From a checkpoint of a small transformer trained on Wikipedia: 10 layers, 6 heads of 128.
MLP neurons of a small language model. Each row is named by its layer, matrix (up: input weights) and neuron, and shows model dimensions 48-143. Each number is 128 + 32 x the weight over its row's rms, rounded and kept within 0 to 255.
A block is one neuron, or neurons of one layer that tend to fire together. After each block is what it responds to, as a language model described it from the Wikipedia text at the highest values.

L6.up902 [ 75 163 115 141 132 149 109  94 170 124 145 119 126 140 146  68 149  75  93 105 109 180 147 120 135 122 154 103 108 133 123 155 106  86 157 144  86 155  76 126 167  47 197  98  90 100 106  94  97 188 166 120 179 168 149 148 149 121 118 135 160 126 153 101 120 111 132 140 109 156 100 126 131 141 119 118 186 174 167 149 124 129 153 129 199 168 106 161 101 139 116  94 171 109 134 149]
L6.up1014 [139 165  67 116 144 151 121 125 187 140  84  84 149 155 127 180 128 129 169  63  91  87 147 111  85  98 129 159 112 129 139 128  87 131 126 134 124 140  79  78 119 112 112 152 109 109 128 118 145 133 145 113 167  71  77  69 140 149 104 130 142 127 172 111  82 140 105  94 164  91 191 154 170 171 185 117 153 181  97 102 135  60  91 125 124 154  97 152 174 101 124 158 159 132 146 140]
L6.up1079 [111 101 105 114  70 166  95  94 103  93 111 104 161 111 167  78 131  69  99  79 139  79 181  89 136 114 128 104 146  80 151  95 119 145  87  96 160 138 107  91 147 135 106  72  91 182  69  78 157 115 174 137 143 156 133  74 126 127 124 139 183 139 164  99 129  79 146 141 127 149  63 119 153 138 154  91 160 142  80 190 117 108 104  98  89  88 123  60 107 120  97  74 153  90 124 137]
L6.up1383 [144  94 133 170  83 195  98 114 117 142 127 120 114  98  90 153 158 174 113  57  90  98 129 124 104 102 107 147 152  66 123 154 102 121 176 173 136 138  89  58 136 137 141  96  88 158 136 118 134 175 175 126 135 158 143 133 137 144  90 103 125 185 166 133 115 145 128 131 187 136 118 187 123 121 117 156 177 114 145  66 196 108  54 148 112 178 115 103  87 111 110 110 123 176 106 136]
Mid-word fragment pieces

L4.up622 [ 58 160 118 142 120 132 107  69 142 127 161 114 129 117 191 108 115 143 121 122 126 141 155 138  94  89 112 168  96 157 133 148 143 178 123 182 163 132 100 122 111 122 107  87  77 109 146  90 143  72 138  90 147 182 162 192  66 128 129 107 112 143  95 111  89 133  91  96  99 129 145 136 132 179 107 121 112 142 158 169 165 165  90 188  69 141 110 147 115 111 114 127 128  74 175 152]
L4.up1124 [101  70  94 150 108 166 173  76  71 135 163 116  82 120  87 135 115 124 114  73  82 115 123  59 172 101 138  91  75 108  86 147 204 156  77  96 105 115 102 116 113 111 182 116  96 117 150 127 189 105 149 158 166 139 173 160  88 141 122 119 150 116 141 138  99 107 161 114 114 116 144 130 126 132 137 119 180 115 131 129 113 152 158 217 118 118 109 152 107 152 130 123  94  72 115 184]
L4.up1213 [ 67  89 182 108 144  72 143 125  90 110  67 132 132 129 104 138 113 193 108 141 120 126 234 187 126  39 148  78 106 170  93 132  99 151  80 132 151 133  61 127 161 124  93 116 134 147 173  95 156 128 135 145 131 163 153 183 113 114 103 152 173 196 125 109  94 123  99 150 134 141 157 126 105 103 138 211 142 113 161 152 100 192 125 135 131  84 100 126  99  95  75 145 194 132 128 148]
L4.up1412 [122 133 128 118 111 155 111  95 108 130 133 164 155 144 104  79 125 173 142 149 125  76 131  99 119  91 119 111  52 107 150 188 130 103 117 109 189 100 139 159  99 108  68 161 113 101  97 138  86 166 104 146 131 210  84 116 155 120 124 114 169 181 169 157 116 128 155  92 118 132 151 124 115 142 105 178  96  74 111 138 150 142 126 142 181 163  97 164 145 124 161 103 187 104 144  91]
Prepositions inside titles

L3.up866 [115 156  91 146 202 133 132 162 154 153 113 117 166 168 147 104 109 119 153 118 149 176 178  67 126 156 171 108 139 105 117  78 163 104  89 152 172 114 135 213 166 168  86  79 109 145 173  83  72 154 145  86 159 165  87 105 122  91 106 153 160 147 104 169  42 154 122 154 104 130 121  96 124 131 116  86  96  92 156  92 187 179  82 106  96 124  84 138 143 139  74 138 130 165 136  72]
Table header separators

L6.up433 [122  74 143 183 162 157 150 132 164 167 131 102 166  98  49 123 124 106 153 189 191 130 135  68 104 122 109 127 148 150 136  92 121 166 100 202 112 130 135 158 160 141 136 108  88  92 112 173 154 148  82  86 127  75 136 141 127 138 130 166  91 135 108 187 143 134 150 124 130 131 123 149 103 106 154 166 140 145 137 121  18 124  96 127 170  87 178 119 149 113  75  99 178 179 174 101]
L6.up683 [ 67 201 139 105 171 181 185 164 182 141 168 162 142  89  89 129 173 109  90 165  73 166 145 159 120  56  71 179 115 157 118 112 144 142 147 156 168 120 169 128 194 127 109 131  65 196 188  94 147 120 161 105 119 128 157 134  96 156  96 136 155 130 147 141 117 213 173 108 122 102 129  88 163 112 155  92  84 183 150 155 126 149 108 134  91 112 123 115  31 125 189 137 130  53 129 150]
L6.up759 [ 70 125  98 123 181 181  69 165 108 111 195 117 155 151  77 100 110  80 171 115 150 100 148 155 150 181 130 146 142 122 134 146 120 143 162 113 164 212 140  72 160  84 136 102  99 115 135 168 100 189 139 168  65 112 166 146 108 118 199 174  88 149 116 109 106 116 150 126 113  65 146 127  93 140 138 183 116 112 130 153 135 157  95 138 117 128 126  98 148  88 162 123 164 191 123 149]
L6.up1174 [ 54 143 126  79 173 129 125 118 115 163 101 104 100 125 155  89 143 199  83 141 160 127 125 165  62 112 124 137  96 145 133 143 150 132 204 124 112 142 129 125 156 107 118 121  99 115 155 110 162 169 151  84 127  70 133 114  67 112 144 129 127 131 140  53 101 199 185 127 135  91 103 111 179 123 176 180 132 122 148 169 117 102 145 166 161 128 146 137  98 106 135 120  92 157  91  92]
Preposition "in" token

L4.up289 [120 147 109 120 179 139  96 145 178 153 118 181  80 156 103 129  99 120 130 108 104 148  84 159 189 128 136 153 151 146 160 118  82 159 144 116 136 148 175 138 154 102  76  71 145 150  71 136 137 127 121 159 150 138 162 122 145  94 185 106 111 121 100 121 175 133 106 173 136 143 173 101  96 130 123 116 113  98 114 137 133 135 140 123 134 104 175 184 159 152 123 163 116  96  85 137]
L4.up465 [117 123 116 163 119 140  93 152 130 169 141 114  67 202 120 123 155 113 102 126 140 141  90 135 127 172 112  96 136  90 136 116 147  92  91 131 139 121 154 101 145 125  99 110 111 153 125 133 160 174  63  63 137  64 104 123 128 113 132 120 125 101 136 140 123 125  96 139 158 100 185 137  88 125 184 152 157  79  87 159 103 156 170  92  91 164 110  62 113 157 166  83 177 114 117 118]
L4.up509 [ 99 117 158 115 126 121  88 157 144  67  69 125 123 151 160 125 108 102 142 116 139 114 127 142 116 112 172 134 169 120 121 145 189 140 103 141  60  72 135  70 159  80  97 141 107  98 121  83 191 114 123 117 111 121 169 140 110 103 175 158 136 115 140 188 140  95 153 152  78 120 165 101  83 119 122 157 125  85 160 150 140  61  55 161  92 180  87 112 114 122  73  70 109 156  65 117]
L4.up1294 [140 113 163 169  73  30 201  60 119 152  95 133 120 194 122 145  61 132 117  60 116 151 103 101 102 132 188 126 100  90 158 132 154 175 105  97  61 103 150 116 164  85 160 142 118 184 139 104 146 115 120 157 210 168 115 123  82 116  95 147 163 170 102 125 179 127 144 121 153 113 106 101 148 104 147 145 141 173 118 142 135 109  76 100 156 139  91 168 165  93  97 128 108  95  62  74]
Speech and response verbs

L6.up129 [124 113  97 159 102  93 137 169 197 104 128 151 132 142 123 147 151  49  81  98 154 126 151  83  79 142 122  64 142  75  90 162 155 161 103  97 176  99 157 141  50 152 145 124 124 168 131 102 123 159  96  87 131 131 110 164  97 124 178  93 112 184  83 189 160 130  91 166 144  96  70 114 131 161 214 135 164 181 143 180 133  89 128 159 116 168 117 141 117 121 150  95 137 165 146  97]
L6.up146 [163 149 122 136 158  97 131 110 107 103 199 130 104 128 137 117 131 169 117 103 100 113  74 122  97 156  95 121 160 141 114 122 116 147 154 115 167 120 123 166 143 159 154 165  84  88 103 149 104 125  94 128 108  65 114 183 114 131 174 106 144 151 125 173  86 111  97 174  81 114 106 128 136 195 157 115  94 112 107 128 110 207 166 156 105 104  81 140  96 147 138 147 161 124 124 185]
L6.up234 [124 123  89 124 142 132 108 127 132 125 149 120 107 105 164 184 144  84 157 139 146 163 112 144 125 159 180 143  94 161  96  91 103 123 150 156 129 150  32 166  78 155 103 108 111 177 115 124 126  67 154 109 128 110 135  99 146 131 203 154 163 129 166  99 143 176  97 138  95 109 109 124  85 125 142 177  97 132 104 144 153 169  92 190 147 113 110  90  72  89 139  86 100 142 164  96]
L6.up347 [154 142  83 171  91 179 125 166 135 111 153 136 124 124 112 126 123 149 114 156 164 162 146  70 101 103  68 179  94 128 142  99 127 220 153 169 204 163 142 140 104 116 111 114 114 137  59 132  97 148 105 131 146 122 115  50 134 166 143 136 131 185 134 127 117 109 100  88  56  98 102 129  78 113 143 132 133 149 155 118 128 113  59 151 139 103 112  83 148 122 102 139 129 145 137 161]
Number and name continuations

L6.up360 [130 199  90 121 130 139 137 106 174 104 143 145 123  42  99 131 115 135  67  93  79 159  91 104 152 138 156 154 107 174 158 148 137 190 124  83 140 111 150 150 138 125 142 119 141 129  66 156 144 151 161 117 120 148 133 179 115  83 141 111 156  98 132 127 151 109 177 140  80 149 126 157 190 117  77 147  89  72 110  97 101 138 175 145 156 143  68 144 117 143 167 212  75 122 131 141]
L6.up937 [108 139 136 135 156 102  71 107 151 167 127 103 134 170 142 200  89 179 135  99 152 130 141  85 173 137 127 197 117 165  29 189 127 159 133 124 180 184 108 169 122 138 163 140 113 115  78 165 140 139 118  78 134 203 140  27 136  88 119 180 139  71 114 181 136  81 134 155 131 117 155 139 129 130 110 150 171 104 129 140  88  91 165 137 128  99 112 152 174 119 113 134 136 148 138 104]
L6.up1193 [ 82 153 165  93 143 113  83  97  93  92 154 133  74  85  56 100  98 131  83 141 166 130 157 143 177 158 153 172 112 164  87 104 145 135 106 109 172 133 126 119 145 141 130 169  44 136 109 122 107 175 111  79 108 157 100 102 169 131 163  84  96  39 172 176 148 197 139 124 118 169 117 170 134 176 107 167  91  74 152 149  99 151 116 139 168 120 104  78 132 134 153 131 112 122  63 148]
L6.up1512 [ 50 158 118 126  88 105 100 115 155 121 146 112  92 127 151 190 103 177 117 127 110 109 111 112 159 160  97 152 157 197  52  72 175 181 161 108 148 159 147 114 119 143 121 156 123 127 102 175 127 166 152 141  93 155  90 131 132  82 160  88 111  89 183 177 141 161 157 139 113 170 107 119 147 131 110 171 126  69 139 116 103 143 146 106 117  70 109 121 133 119 108 155 162 169 124 121]
Built location descriptions

L4.up94 [113 114 123  88 130 118  64 158 119  73 192 115  80 149 110 136 165 115 137 175  66 111  97 136  86 129 136 175 136 124 119 103 174 109  89  89  99  76 133 155 139 132 142 105 141 121 154 146  98 107  62 124 103  93 142 121 142  89  78 131 178 133 160 104  82  70 176 147 123 131 109 147 122 104 102 182 144 135  78 120  90  45 131 109 131 113 154 121 133  80 140 159 140 156 116 162]
L4.up408 [134 108 138 214  88 174 131 163 147 127 142 139  89 134 117 111  61  83  87 171 142 158 153 132 141  86 169 136 153 155 135 155 124  84 113 125 129 149 107 123 165 128 114  58 113 142 119 109  90 132 131 161 150 128 189 133 148 127 105  95 175 119 115 124 103 137  94 132 113 137 109  99 105 238 160 116 125 144 137 131 146 161 170 123 145 123  89 136  52 182  51  79 128 169 104 160]
L4.up717 [119  99 121 123 185 148 121 162 120 155 167 178 111 101  89 134 152  79 199 126  99 101 110  94 127 141 121 205 155  99 171 161  79 115 120 126 128 181 173  64 110 116 125 131 127 135  84  79  95  74  92 111 118 106 137 156 137  97 185 106 169 136 169 111  91 116 162  72 145 141 125 122 124 107 115 143 152 121  88 121 151 148 152 175 129 151 146 134  82  89  78 104 107 102 109 152]
L4.up1117 [152 182 119 244 119 119 143 108 113 128 162 137 101  73 104 173 131 134 143  79 139 160 137  93 144 150 150  99 147 143 142 154 132 108 102  89 165  74 108 123 130 122 190 134 163 181  82 127 116 148  74 127 158 136 121 136  79 113 132 130 164 165 176 123 165  69 154 157 170 136  95 122 113  92 120 118 184 144 122 119  77 141 193 155 122 108 128  95 109 134 140 145 179  74 106 109]
Second piece after capital-initial fragment

L3.up1104 [106  92 124  88 175 100 149 156 163 108 144 154 153 104 123 122 177  99 111 152 173  83 155 114 108 118 152 190  89 129 151 166 106 122 116  89 168  84 171 162 106 188 120 129 137 148 119 131 147 136 121 101 164 142 105 131 118 120 136 119 185 150 125  80 128 121 150  68 134 106 120 132  43 127 111  90 147  92 174 112  79 149 121 136  97 152 191 123 156 169  73  73  74 122  54 125]
Location preposition before place

L4.up33 [125 139 148 103 168 129 103 115 132  87 132 204 164  39  89 203 105  89 122 133 156 146 113 142  85 177 117  94 124 158 146 189 159  81 135 133 118 102 103  97  73 141 128 135 100  87  94 160 180  82 143 135 137  94 121 124 116 113 111 109 102  99 138  90 155 119 122 119  96 141 140 134 124 129 151 104 176 167 120 106 124 139 167 149  91 113  61 151 187 150 156 159 108 123 142 132]
L4.up920 [140 160 135 118 142  93  94 123 166 138 151 113 160 142 135 143 112 121 101  66 122 147 142  91 136 132 118 107  84 151 138 106 138 152  89  88 164 130 180 136 121 131 181 109 136 151 129 139  82 144 108 148  74 133 125 106 116 149 223 130 142 118  96 138 122 127 119 153  90  49 108 114 101 147 133 120 106 146 130 161 178  89 145 159 103 144  84 160 153 148 157 208  69  97 186 107]
L4.up1053 [115 149  59 121 118  97 128 106 149 139 134 127 124 151 123 159 114 130 119 161 111 135  81 173  82 191 173 143 136 169 119 156 161 100 160 140 144  82 100 113  91 144 118  89 157  57  98 170  99 142 113 134 151 202  72  80 188 114 122 149 130 155 179 155 144 126 120  75 106 157 166 117 160 130 148 162 137 112  82 114 120  83 175 124 138 132 146 132 103 107 137 125 129 141 119 117]
L4.up1464 [110  95 166 123  60  98  86 140 172 175 104 126 107 133 109  94 116 160 114 183 100 144 111 144 183 106 120 136  73 164 128 162 132 101  73  62 136 122 132 173  71  93 136 103 176 120 122 163 110 158 105 149  90 117  88 138 116 131 152 118 196 147 156 112 107  55 125 102 136 154 128 121 157 168 121  80 156 142  90  90 103  74 165 170 166 152 147 173 155  92 164 139 115  98 125  91]
Mid-number digit pieces

L6.up50 [111 105  84 116 112 196 140  71 121 143 149 131 146 129 149 140 130 140  88  59 115 135 118 143 129 114  96 113 191 154 139 150  59 120 144 168  99 135  71 105  42 137  75 123 120 162 145 167  87 142 112 199 144 134 155 107 103 107 147 107 135  86 126 169 178 106 130 130 148 118 150 112 108 175 141 103 153  81 175  97 100 121  58 118 124 145 112  88 152 141 105 112  99 166  98 114]
L6.up240 [144 113  93 154 140 129 155 113 145 106 115  88 145 102 143 157 128 117  81  28  86 153 110 117 138 160 104 201 116 121 112 164  38  71 123 113 148 151  97 160 129 148  90 129 132 139 141 149 159 182 106 127 104 145  96 160 111 127 129 150 120 105  75 148  78  72 125 128  83 157  99  93 104 136 179 141 161 120 133 137 122 148  97 151  76 126 127 129  99 125 127 187 161 179  97 193]
L6.up438 [116 102 100  87 140  93 102 124 201 107 130 103 163  97 123 106 129 112 135 151 155  89 172  75 173 166 117 173  98 126 155 153 112 117  94  68 161 173  67 179 124 135 129 153 155 120 172 177 132 177 144  77 135 112  72 125 117 144 157 163 134 135 122 120 141  97 143 105  90 174 142  59 110 120 177 149 109 131  96 108 114 195 117 107  95 127 118 125 146 100 114 169 100 145  78 145]
L6.up966 [138 107 120 105 182 142 102 112 147 102 126 113 122  86 103 125 101 142 102 109 115 113 107 144  98 172   4 172 105 138 102 148  99 105 118 135 127 169 104 133 169 128  91 148 113 144 131 103 113 149 146 121 127 135 130 114 139 128 166 135 136 121  76 143 137 136 157 184 147 120 103  90 156 102 111 111 145 116 126 139 121 110  82 197  90 117  91  38  95 173 175 141  88 134 101 162]
Chinese name syllables

L3.up192 [166 109 127 183 100 134 140 121  93 124 110 115 173 140 142 160 142 150 159  89 106 159 125  95 105 105 144  80 120 142  85 108 120 161  96  64 195 172 126 150 136 103 139 146 189  92  93 132 113 105 157 120 151 142 130 179 134  78 130 124  91 128 132 148  96 157 122 130 125 167  81 149 108 111 144 169 152  91 177  62 119  98 169  73 130 180 124 132 122 119 194 141 116 159 182 150]
Route and direction connectors

L4.up44 [139 106 145 138 110 123 135 120 129 113 112 127 169 136  97 168  94 140  88 133  48 104 119  55 122 135 143 128 131 123  69 149 159 133 150  80 185 142  95 106  43 108 178  91 128 115  96 196  86 179 176  87 150 120 136 148 140 141 135 103 208 116 141 119  86 115 161 191 107 176 161 104  98 155 132 183 121  98 117  92 130 115  79 106 143 134  85 105 123 106 169 150 144 147 146 131]
L4.up503 [186 135 154 147 135 170  67 128 105 148 129 142 144 165 134 167 117 110 145 157 143 120 134 129 127 150 156  96  95 133  50 100 164 127 109 103  66 134 195 104 176 127  91 133 106  76 102 154 179 123 179 176 125 162 109 100 106 111 111 135 122  81 165 155 149 158 125 149 110 206 130 198 164 149  36  97 126 198 171  91 157 107 189  70 157  29 108 116 128 101 174 140 144 135  89 163]
L4.up981 [159 113  98 165 139 121 130  87 115 157  90 110 146 203 119 101  96 140 138 169  95 144 140  75 120 201 133 120 147 146 119 162  92 147  75 142 185 127 148 124  96 128 133  99 116  67 108 195 140  83 132 128 139 146 141  65 115  93  98 143 173  94  88  66 174 110 144 130 136 131 114 197 128 120 171 111 115 128 128  57 111  94  77 107 157 124 156 131 118 100 167 196 105  99 153 132]
L4.up1461 [114 145 137  71  98 124  73 102 162  99 113 108  97  98 154 188  48 134  80 152 115 135 143  75 192 126 149 108 141 182  65 172 156 117 108 129 138 165 121 107 118 128 149 180  81 109  99 197 144 137 161 124 165 109 108 154 166 121 178 107 150  92 149 182 115 177 159 151 103 189 155 151 107 154 107 138  93  67 106 133 134 121 100 161 191 117  76  94 180  74 136 134 116 135 104 104]
Geographic location/direction words

L6.up107 [139 100 138  84 138 136 126 137 194  84 168 123 101 130 147 132 134 184 201  64  85 153 129  88 144 144 156 137 122 107 171 183 101 101 125 106  94 128 160 105 121 108 132 105 129 187 101 108 132 128 171  93 118  97 183 112 159 136 158 189 130  91 120 175  76 105 149 174 162 137 123 144 115 151 122 152 100 110 148 149 116  97  90 136 132 128 159 139 176 146  79 117 114 119 130 111]
L6.up460 [130 165 147  95 151 144  79 109 181 169 146 156 144  95  85 139 152  96 123  69  89 136 157 169 117 137  98 130 158 114 118 122  64 120 123 132  68 120 180  91 158 114 147 141 142 145  94  92 118 116  58  98 160 136 134 156 139 185 125 164  92 123 159 134  59  93  90 165 173  98 149  87 154 136 121  96 102 127 100 126 174 102 142 135 109 126 136 129 176 156 152 122  96 155 127 119]
L6.up853 [ 99 101 170 101 123  84  98 130 142 116  92 173 110 215 142 144 132 147 134 122 124 141 158 189 128 172 100 138 104 118 153 126 139 117 110  91  65  91 122 115 116 144 101 104 125 141 105 104 151 105 140 157 125 118 145 111 108  69 135 137 147  67 119 166  71  67 138 160 201 142 173 114  89 198 113 120 162 133 150 148 130 132 103 165  85 106 160 178 147 120  74 184 130  85 118 129]
L6.up1209 [126 143 163  98 152 118  52  88  92 140  90 157 124 158 131 138 119 144 133 133  86 148 164 162  97  97 147 108  94 130 133 201 120 131  92 184 146 123 132 149 176 190 158 125 145 149 124  70 148  87 122 126 154 165 109 114  84 118 111 127  82 114  90 144  91 121 134 155 117 104 151  97 182 124 110 177  93 217  80 166 195  99  79 112 109 108 123  92 134 100  98 150 133 147 148 137]
Verb stem before inflection

L4.up231 [142  88  70 188 100 138 126 154  32 133 150 127 134 137 182 104 121 104 127 120  90 101 135 139  62 112  79 142 119 110 156  84 105  85 121 136  95  96 198  74  91 112 159 122 188 134 187 120 112 102 196 112 142 136 151 146  95 136 153 103 144  93 178 173 177 158 129  77 115 176 168 107 170  99 121 120 135 159 183 154 135  89 213 121 171 128 101 112 116 193 117 170 120  82 174 139]
L4.up328 [116  59 122 125 159 111 168  85 147 105 102 120 181 147  97 106  60 149 112 148 162  83  97 161  52  91 137  88 117 105 159 102 133 108  92 126 117  93 214 123  77  89 138 104 111 129 123 134 110 117  87 125 167 155 193 126  70 176  97 128 113 181 112 150 179 128 142  99 143 160 197 164 122  91  70 111 148 137  72 153 130 122 140 127 115 100 128  42 123 209 159 139 155 152 124 166]
L4.up745 [147 130  75  93 120 112 140 105 105 150 128 121 139 127 126 187 147 145  77 129 105 167 120 105 166 160 104 149 142 158 127 149  50  22 151 120 117 100  95 167 191  74 114 139 112 173 127 137 153 196  96  92 108  97 127 174  85 119 190 126 139 160  80 220 133  95 145 148 102 135 138  96 135 121 140 119 143  97 129  81  68 139  83 137 151 114 165  69 118 207 147 149  68 146 110 169]
L4.up983 [132 114  47 149 132 129 137 131  34 137 106 109 176 123 159  82 117 104 126 140 121  89 182 108 116 140 129  51  95 121 135 121  82  95 163 162 117 114 167 129 113  96 152  80 152 154 121 126 155 101 158 128 103 134 187 170 143 118 162 107 135 111 167 129 197  97 158  92 143  85 163 174 144 107  74  94 117 205 143 190 124 138 148 140 167 108 205 151 144 152 137 148  74  96 123  99]
Token after proper names

L6.up139 [165 125 117 126 128 193 105 128  87 177 120  81 157 127 161 172  79 127 125 139 171 100  95  99 161  94  82 162 163 141 147 104 142 118 123 160 143 144 120 140  88 144 166 138 178 158 124 140  84 101 165  62 120 178 103 124  97 123 107  65 126 177 101 154 147 173 143 134 101 128 116 131 153 131  74 143 207 164 166 150  67 186 114 131 106 128 180 188 167 117 115  91  83 141 111 116]
L6.up779 [126 179 115 126 176 140 149 176 112 123  75 154 149 145 129 106  91 137 143  75  98 171 130  65 154 159 119 121 136  92 102  52 178 138 101 136 126  94 172 183 143 184  95 103 103 136 190  80  95  98 119 149 114 129  85 102 111 110 132 130 175 145  75 151  61 165  96 140  98 161  80 143 154 174  98 101 128 127 134  82 135 154 120 143 159 126  71 128 151 146 155 109  96 149 172  75]
L6.up1181 [108 126 134 132 113  75 117 198 117 132 132 141 111 103 171 127 142 143 125 132 139 135 186 129 184 154 152 131  75 150 127  97  94 119 106 179  89 124 148 157 152 160 103 138 112 180 170 130 102 113 132 106 124 143  57 157 181 166 126 135 154 144 176 141 112 132 144 147 116  97 123 118  89 123  59 114 147 100 149 149 122 102 166 126 100 150 111 147 139 142 102  86 119 148 153  90]
L6.up1202 [127 139 204 147 171 175 115 138  98 150 166  76 107 118 102 131  72 137 156 118 148 128 108  90  96 124 108 124 136  98 134  88 137 215 130 164 184 115 119 120 148 155 158 188 118  80 121 125 102  99 148 150 163 149 124 128 106 129 193 128 126 137 136 128 116 141 141 141  89 201 117  78 149 174  57  84 143 129 151 137 151 144  97 107 130 163  90 187 158 155 121  97  64 103 173 166]
Table header row

L3.up1385 [187 145 121 183 160 116 140 138 145 151  68 104 168 111  86  67  75 165 107 138  88 148 146 139 156  69 102  88  96 133 127 187  89 147  80 140 102 146 126 148  79 133 141 126 158 130 113 138  77 129 149 157 120 141 156 159 117 136 137 136 164 105  99 134  76 118 122  76 146 161 204 126 154 114  98  46 157 102  87 110 138 127 112 169 122 142 136  95 117 120 165 125 147 120 130 155]
Structured list and table text

L3.up582 [138 184 122 111 128 112 128 109  73  94 167 182 139 143 159  86 124 118 138  74  97 158 144 151 179  89 163  79 145 107  74 203  99 172 112 139 140 166 130  79 148 183 122  74 107 123 162 142 190  73 160  97 131 174 127 155 170 150  85 191 152 156 119  94 109 127 161  91 113 181 135 158 105 163  84 165  68  91 176 120 137 149 170 142 167 138 142 119 164 168 149  90 147  80  79 174]
Mid-word subword pieces

L3.up760 [114 130 132 109  87 113  84  93 191 124 144 139 106 141 204 109 103 128 131  89 202  85 139 129 100 142  39  66  94 109 108 122 132  81 141 125 143 127 134 149 131 106 162  87 152 134  43 171 154  96 171 143 109 136 173 156 137 149 145 129  98 114  72 150 139 185  62 127  31 135 101 128  92 129 113 125 138 134 161 148 100 145 117 150 137 192 114 101 143 120 149 121 139 138 121 142]
Statistical number digits